{"norm_eps": 1e-05, "bias": "none", "extras": ["capped logits"], "init_std_up": 0.0361, "init_std_down": 0.00848, "lr_head": 0.00567, "doc_mask": true, "dataset": "wikipedia_en"}
MLP neurons of a small language model. Each row is named by its layer, matrix (up: input weights; down: output weights) and neuron, and shows model dimensions 64-191. Each number is 500 + 50 x the weight over its row's rms, rounded and kept within 0 to 999. Numbers have three digits each.
After each neuron's rows, "fires on" lists the tokens most often at its 100 highest values on Wikipedia text that the model never trained on.

L6.up130:457565411599550424506476525514568533505515457558518452525535475495577400531529484497512432550523527558479485470519395441515491554502497556509541399474521469472520519462422447474464459601520503560426545436583513572529615511537469534501403511438511477441533536489573507446553585477491444476496578611494543523480523514597559512486473534434557469448501472483535509450462572527443558483418
L6.down130:508450486464436479539468476512453530520552521476484524525503575504464511477474504479566533512576569495534466472422555507502484456498505459527494553540534505503541384591544523488565541520486561484552469491483492493415475516341523527503573552529524409554500487470488463548473490469436471463462425400543461514523438521444505407536514453480559444527409526554557503454540482367463529530631
fires on: " |", " Succeeded", ":", " office"

L4.up603:554529517501503527596482560467562544470431517595550530531565459484451558512473486573468540506552460577464591516444619510458493429518561561476488551617513439508468519567606500461564502481507545490487500380499472509590542429584539560463507498446519488487476534567498556555529531482549519447588580392464460483433604467493558451479455536406534450503459416581458559511496419522483487508461
L4.down603:504530526447370381506569548478451476461598505520445489526382594488513485443491470508554500542506496473454512441406423440521479510530393545505482557432589588523545425417521516490542570537497574476429469564468460508558334471533513480514501411472504502471534472498605476488526460495431510590491389574541595411516485538529396500522525535513529535455458535505577510490423460484518526554532
fires on: " |", "all", " Box", "el"

L4.up549:559430430506498424449476523491511562508498386420562503475520453491513493470484544370498576450448643537448460611513484488546495459581476474427543514438571424497516514513446419512458521443540458523463517493571572587494524510478455526566563631525474562471464508426555448416553437571447590558564454525524415436636509494469466556495442547544490487467475466525450485570484559525463497527562
L4.down549:517455524539497515440551548521572510483516608484490446554533575550473575498490473564539426576559430409490618438376498539426505564427471398469479486516430525490601451532502562443592547528467398565433521510487534514518405495559491592437516457502526548624477493580487456448474502496497498527511451504419544543489483501533623515453517480435396436492493576432508545456558464545554500415478
fires on: "ret", "r", "est", "ior", "het"

L4.up74:482528533449551459546506565520504613436479571474503454529577549417488511479429496460495478469481453476600413471464448405541483516502525456449473426496461581574574513538565453433586556509556513526545465510307587472564509479549496460489540548501545568504503529518539529548386395486476536608586472440555424492474511491506473501515499508500525446433535510511523565529484531403464438458431
L4.down74:445578471507463507461525401454510564579581493531583533539504556485482455449526490579510423502537453515458541500414509553466540474439485414517455555491451470519437500399484532509493446493457527540457529462622537585364438474529555478350506564437492523513499421519450444479495486450580469511469551558528453571505569454487454465614560486590417452546576454460537397527497530523447430515446
fires on: ".", " st", "C", " Kn", "st"

L6.up646:621439469509542360517502591566465463541478447532488464547523422540485466424501487444486549483494493527635495490542537472501482557572515577495456536580470573500486433461531505519563508579419543530616493485493511501578505557516507441470600438378480466500450479594448505497421501477501520527478580487557545467448457474476545559450444503493473585533484487468496463483409515497599503614489
L6.down646:481476503450509524479584485485537529494456458504438511587534426537555533492559530563553421600545488540411477506424502481473517460504437628468425530519597539484531474405527383439509538581435592421540478507536553533488500542438526451576524502475613431540501498558497480525503482460431457486508495534586508584545497547467499451479587485435492509510492544472523468487557558529384509555537
fires on: "1", " the", " ", "\"", " that"

L6.up302:477579501501558490376571550566559499431522510385471535429476476445429457465558541638526550441430472385503526418462488467539499456488582483507463432525501512521544518395475502461477604473441495486554509446524452528581558490459426514429524506597510536463495493402435435535498517609522571585535486411535479476576493479516440430569514535423551544462508447515399545516476471448509530485522
L6.down302:476536542509520520528427537459445414542565496593520434542427528556511501499501526457465494473514584592554578433491447428437449493492483546545456375468444489545513586576518478467549448548436552432529540535600512440473491519446579519503471457505587445440521560592527453415442546492547436463453531532551474397475535569507543444428464464565404537519531561475575604499474519439499458535419
fires on: "0", "el", "all", "3", "5"

L4.up472:460566452548518516507536470601534496549469561500509441526423491544515459478607550464522515454503487434500583564477428480505388459419505426452463543525576405482440447453469524509495515517590436485525535571461497554490526475435453568566484461521584455498540565459527445579436556547489427544464478465410464593470522464427448452542441558416480540453546486432475445593440534425455560538441
L4.down472:594475555465577450445499523508530472480490501445506549451535520427499461526556501423451588586485452558465450470539537505524531426533451547585458507484470517469629491549486512463601546490522528498461424490506518425489401471507445534502569550557458519476466486521457614466455422457522533440548506452564490537637516508547450492400563393500436511607493518512599554457498518518532470569499
fires on: ",", " And", "as", "is"

L6.up519:470474465514454516518498456478521478443458562516510498414499583552473487414567502530519572367552466516528481557508591490565542546497490428453521465626450582470555590520463524463460599545523547481493501492412483551446532418551556500465462428556514538466497440498538504525508501457509557457432562416446565576446527420460469543568517496427579417529545518482500444497565511520547553426515
L6.down519:486439478477561484501565531490489469542492498591499516535533448510530518508515440402478550607495552480511510473473441553480498524584575503465375589489543512548538355515453543510404382479401388508416542489507514493516627521466506493551512536511493507534614486499555514489388528504481446523621416563491460504464496600528539398512516426495468562464430495489513505545518469508383433474452
fires on: " ", " at", "2", "5", "-"

L6.up355:529532484431447539526399513567397412451532449533572502488478570522449461495566423473421542424451566479508551504537441416452569479481516520393513568512486552538422480517515497476506461498535492455470469498468501533526614472515552561532503477511451503506508510614444397415493462485460590645515424555482481446457391542466517562550615500557444388485460499478465496533562567434527505577502
L6.down355:593468561498490451432415440457484572587545511472526496522528491507573546576509605576432478551459442499458382444506522570477456468461492504566492536435463477506495491522520550526482473559449461602497554499547424493529433451545522449455456441490484486532486519414575551515557434508493468433512519446497539527556482534479530492513496514392580479573525475432500474493509490572509564442490
fires on: " (", " there", " Europe", "s", " States"

L6.up28:431560436553469482535614506507453365576492510491546624431482529504450436477464484538519516516508424421476569482451633499436509578434543471450587581514531467414498494547450483530489552566514613429510490558539542596445505485537443352476460390512478491524503482587505427521468404458526467547476533480496527428498552533483542537406545427477524576477493504448498514526477386552501546485534
L6.down28:488452600468553539419513506479445526465477456526517444567495488477588555535478493509417459478467491450491661474370413488501534539528495493456467530502493584625569513529519439405504564487521516525443442588346558440565499489585495407471527489440537459542475445449459506514503403491457562463479500535585498540453481564640528504535489478553467441561455541536548469490494559412419487462488
fires on: " to", "1", " of", " in", " "

L6.up332:513474524447514544501562562473510484500488457452540514525493505503511519605482487468444488553505442416502498482527539679474468398558485426517475498570471514535528578491336544510492571574567548562535481485473460479603423535462450589457421563608430472535538590563527501472400534500517459517504539604492450501514529417541516489457690505577553530471446542540471570503530489492475481423515
L6.down332:492581483542477484515411440492486523516522531490443483482435459534495537444546469572516566423487584572495469534492467342519507575460463588429511516468541496484427412554593443485488426413454481403452491503515528525349538488477553440588582423377538580451468367484485526481569452485514542469530463445482518463510455571474481550555359499423461484508536483454514488541464497559509460533440
fires on: "1", "0", "+", " Men", " Labor", " Cent"

L6.up270:372535538485494607535544490585546531502498493560454506599442432455447594486474559512501571412522480399481464505543514505546599479422464441476450541422547477419505457538532591489444484474463540546515466492521522505544459512495435565473511473572519521469497534457457588561559486437557435492459523464539461608442550490511500439485532517478490485441503505523483505556478458475488481418528
L6.down270:586483477533465451530535416396535469487533475496500536445564532634578477472541452431532485481528493514456497532478533544468396559569461520566485419586495512553498468512425452495534515478466512532521510421456490443496528512557505451550456520498525481526489443471516436565478472599421577428516489557470520448491482553513515549509473534538466509546444485485523579542540535528514540570476
fires on: "h", "t", "n", "oh", "ah", "-"

L4.up507:513504435517453527532596535563527561452564549360460569506521558539429530366578488501466407367486444506549394474389448520543521494485492526489516446519457537490410404492418451515559536512492571519645415475564557588495464599437437541540501560480543541550380566467523569439472520466568451472519580442498477520521496529422460489455439435506543506569502472489544472576530447522499474478502
L4.down507:493472441542531574429522455476500549489521446473467534543556501490487527505511452458596559434479382438450434549621487544500499509472475458530537466416439443504436501487506502615474514511452518519487389444475469544550562571480478525478451623544561539484451388491468469511502588442462623512505524497503404594561498562507511475513531471539479431538464534471547476514496563481508548491556
fires on: "ch", "oh", "'", "ish", "ah", " Ph"

L6.up602:479480472540447547492526391512552603491464497505584481494505434538560507564447506566513552423486530518484616426455490527512512549525416381497582582504534458457468510409472548521412531579532472443511543455462510441420481528444505530530466406531542526473572534503491514504489479424494516588422522443430402520564417450603562521539400540432582657487556515466477516467555545451497491471486
L6.down602:549476521467557491566497571570454554528516585446480534482566482495444507449498589465412417524504491554458437484553527456494479408548523602532394482533502509478561498517452435518593474485455478560478472514434460464568499519568438464395539571442463483568490493531444489331477525452522511536526493490592656578462455532525444453482501489495416359472494501494581556472535519488455434569528
fires on: ".", "3", "4", "2", "5", " later"

L6.up235:500527530454558570437489533527457506457570494516486618448479479473452443534531551519498548537503456450656509405493452519544577589422474475507487529517507537467583590578417476467358559465487516516583533543515491493501570479480479515559529551535519501445525429499512543503527451508497450397505540464457550565497490521508527600495494609475513483430510515479378503473499488495504570487400
L6.down235:483435578544516537442435497461482522569419492485542443517407448630571512468489485483461483499487520426427675474502549514465530424551582562559482479522502561530517504474505492507472495429488516460524555451572472540472412565520460402431484428509467482553467583510470501493540460424531513557615510430491479516514584547547490427484426541458613514436519485533588472502464346440512464534541
fires on: "1", "3", "O", "0", " O"

L6.up379:507559511615520506482432417584453463439554473580447459482416517543433522600434518535471546537566363468469498559432551476478435538517480461377552529570531494506512443476525516473495452530537383447476491467495584517530418461501552478561502560466513474557469556488489547529547488487584509490496566483558487513546521516533535450530518482596534609441542461489498537489474482328434349433457
L6.down379:513509567539370491530564402390448591545513464565529447513491543478513463539536489434483576498484493414513618480452466522453516538488493487442451555499486521499542559556458503559504511437456420441374474465490464429574479512484498581505484431442458443487534455453527465582464427546588562501491458539555475463489528484559473454498427534518425464544496490413492547501570450462494477524458
fires on: " was", " of", ")\n\n", "\n\n"

L4.up181:555573488463571503577512579493406445490550649401581419481493500488424558409509497441514513584501534518525530534537563480509526503411565519434481502543528547514482468564591520476563530543472459505519498480468407543373437483473565467580560477425524565499546491476505452527443415544457499453485504418460458425486453416497462557496474500455599552525453575546507457493498590548537460540535
L4.down181:478446502426436531525481556493565460460475467386438511532437527493498461572513488529435501595567503595444468477567584432489490602563560563524502526520531545560419492450425473465482433491475631495526567573427496527477500438528562527588460453451587532506555574478432547533562577545460525552372521452466504500459539478472563433533504466432546525490521487549514506537464457403437469503463
fires on: "0", " late", " early", " mid", " each", " to"

L6.up391:420598583389517520440549514496478524587588524504495455478483481513400457481492414524471481491494450465495447550482444538503442527476455559510504512500516439442503497443476559409494558524520438586550471409513597367535459435466533472558464483524553633527473520520477455435442431509497542582417529518564501586482491551601475526537493414516404456557414479571436507560558510531460415525493
L6.down391:560469431576535517574483546509528448446383554516562571531519522528538576554539545501522554453639488578444511511534518419579533481534478435472429497462455569500445586522460496511468469468535505475397468553497495587496506538442388551502573379506452435521464414450505493520528516545474472397563464505492468508520495434496504518433549550467657470497490512490519499513490452516562534547490
fires on: "1", " him", " was", " al", " there"

L4.up159:486552427514540503456485585589418451471547510535480480500493422403495428465535496596527575473417482452503557541518561500506441446487523497472474541469481454379466529484586514504547518455483504555502464475439375516519437450446446508497450500417503536569466533562500459525596526584510381465536462435539441495431479523509430559632460595549557548495443493559465560494525531390516470537485
L4.down159:496529600567458556437563437586426504484541493493527484530506512633460510476571545439536498518490489439505537481433561415445592474502543556498477535471494515540395366485499441416452510471475530486462513504548481439482505572498514510396536469537590554553486427548520594525542523410386533520543476511504530469537471458500614430512478453463487478441552538516500441530411475500575479490507
fires on: "on", "el", "oon", " |", " since", "ater"

L4.up15:524461621447593621505465482469457577466455470511429497502508623446521480464497549499529524553502587497499472516589530470507517556556513453477479544486602596466502435488517472485537430471491497535495367476586440458530594501402560503557477575475608524385537512575457481422456426465560428483497545482434556471464425451510607427554504503529497471427550514467565532438494497460520440504589
L4.down15:441527542534549446527443532521550455487546509546581518508498494413509408640555510578500496501452582523527488490469379353550506493592472499513558407570515531467484499491514571569526483594432531526507500478531505418567485404507560549493507586520577407412408469430535522480501429481565513490497484539486512517484459500550536538480450458464479530546556528446510535500517493572456567506551
fires on: "0", "4", "1", "5", " States", "s"

L6.up340:532513496563475473511477516538573417577586528441514603529526489437547447466477549504494417547495533495436350513519533529512482468461536496489524556505553486537515496547505468395522514559492535545533571560515528529523513542451549546474482428431478472582585567539459393474478421451497608459547566388571566479568469472467504553492512518491534443479532459479513575605389464530489472476462
L6.down340:499525494533419402570540413470589508504503511475443492516487526472512464579439506467440475391563450505522590512456478495437532391577523460498624535612494636473457549514401512598485474555505509436531533499519529392489505429468498498468532448535424642510515521477597513499542465546503464503523503489450580483529512513459427448487538535535487460599525434560497498445526470466490449602463
fires on: " f", " It", " lic", " film", " which"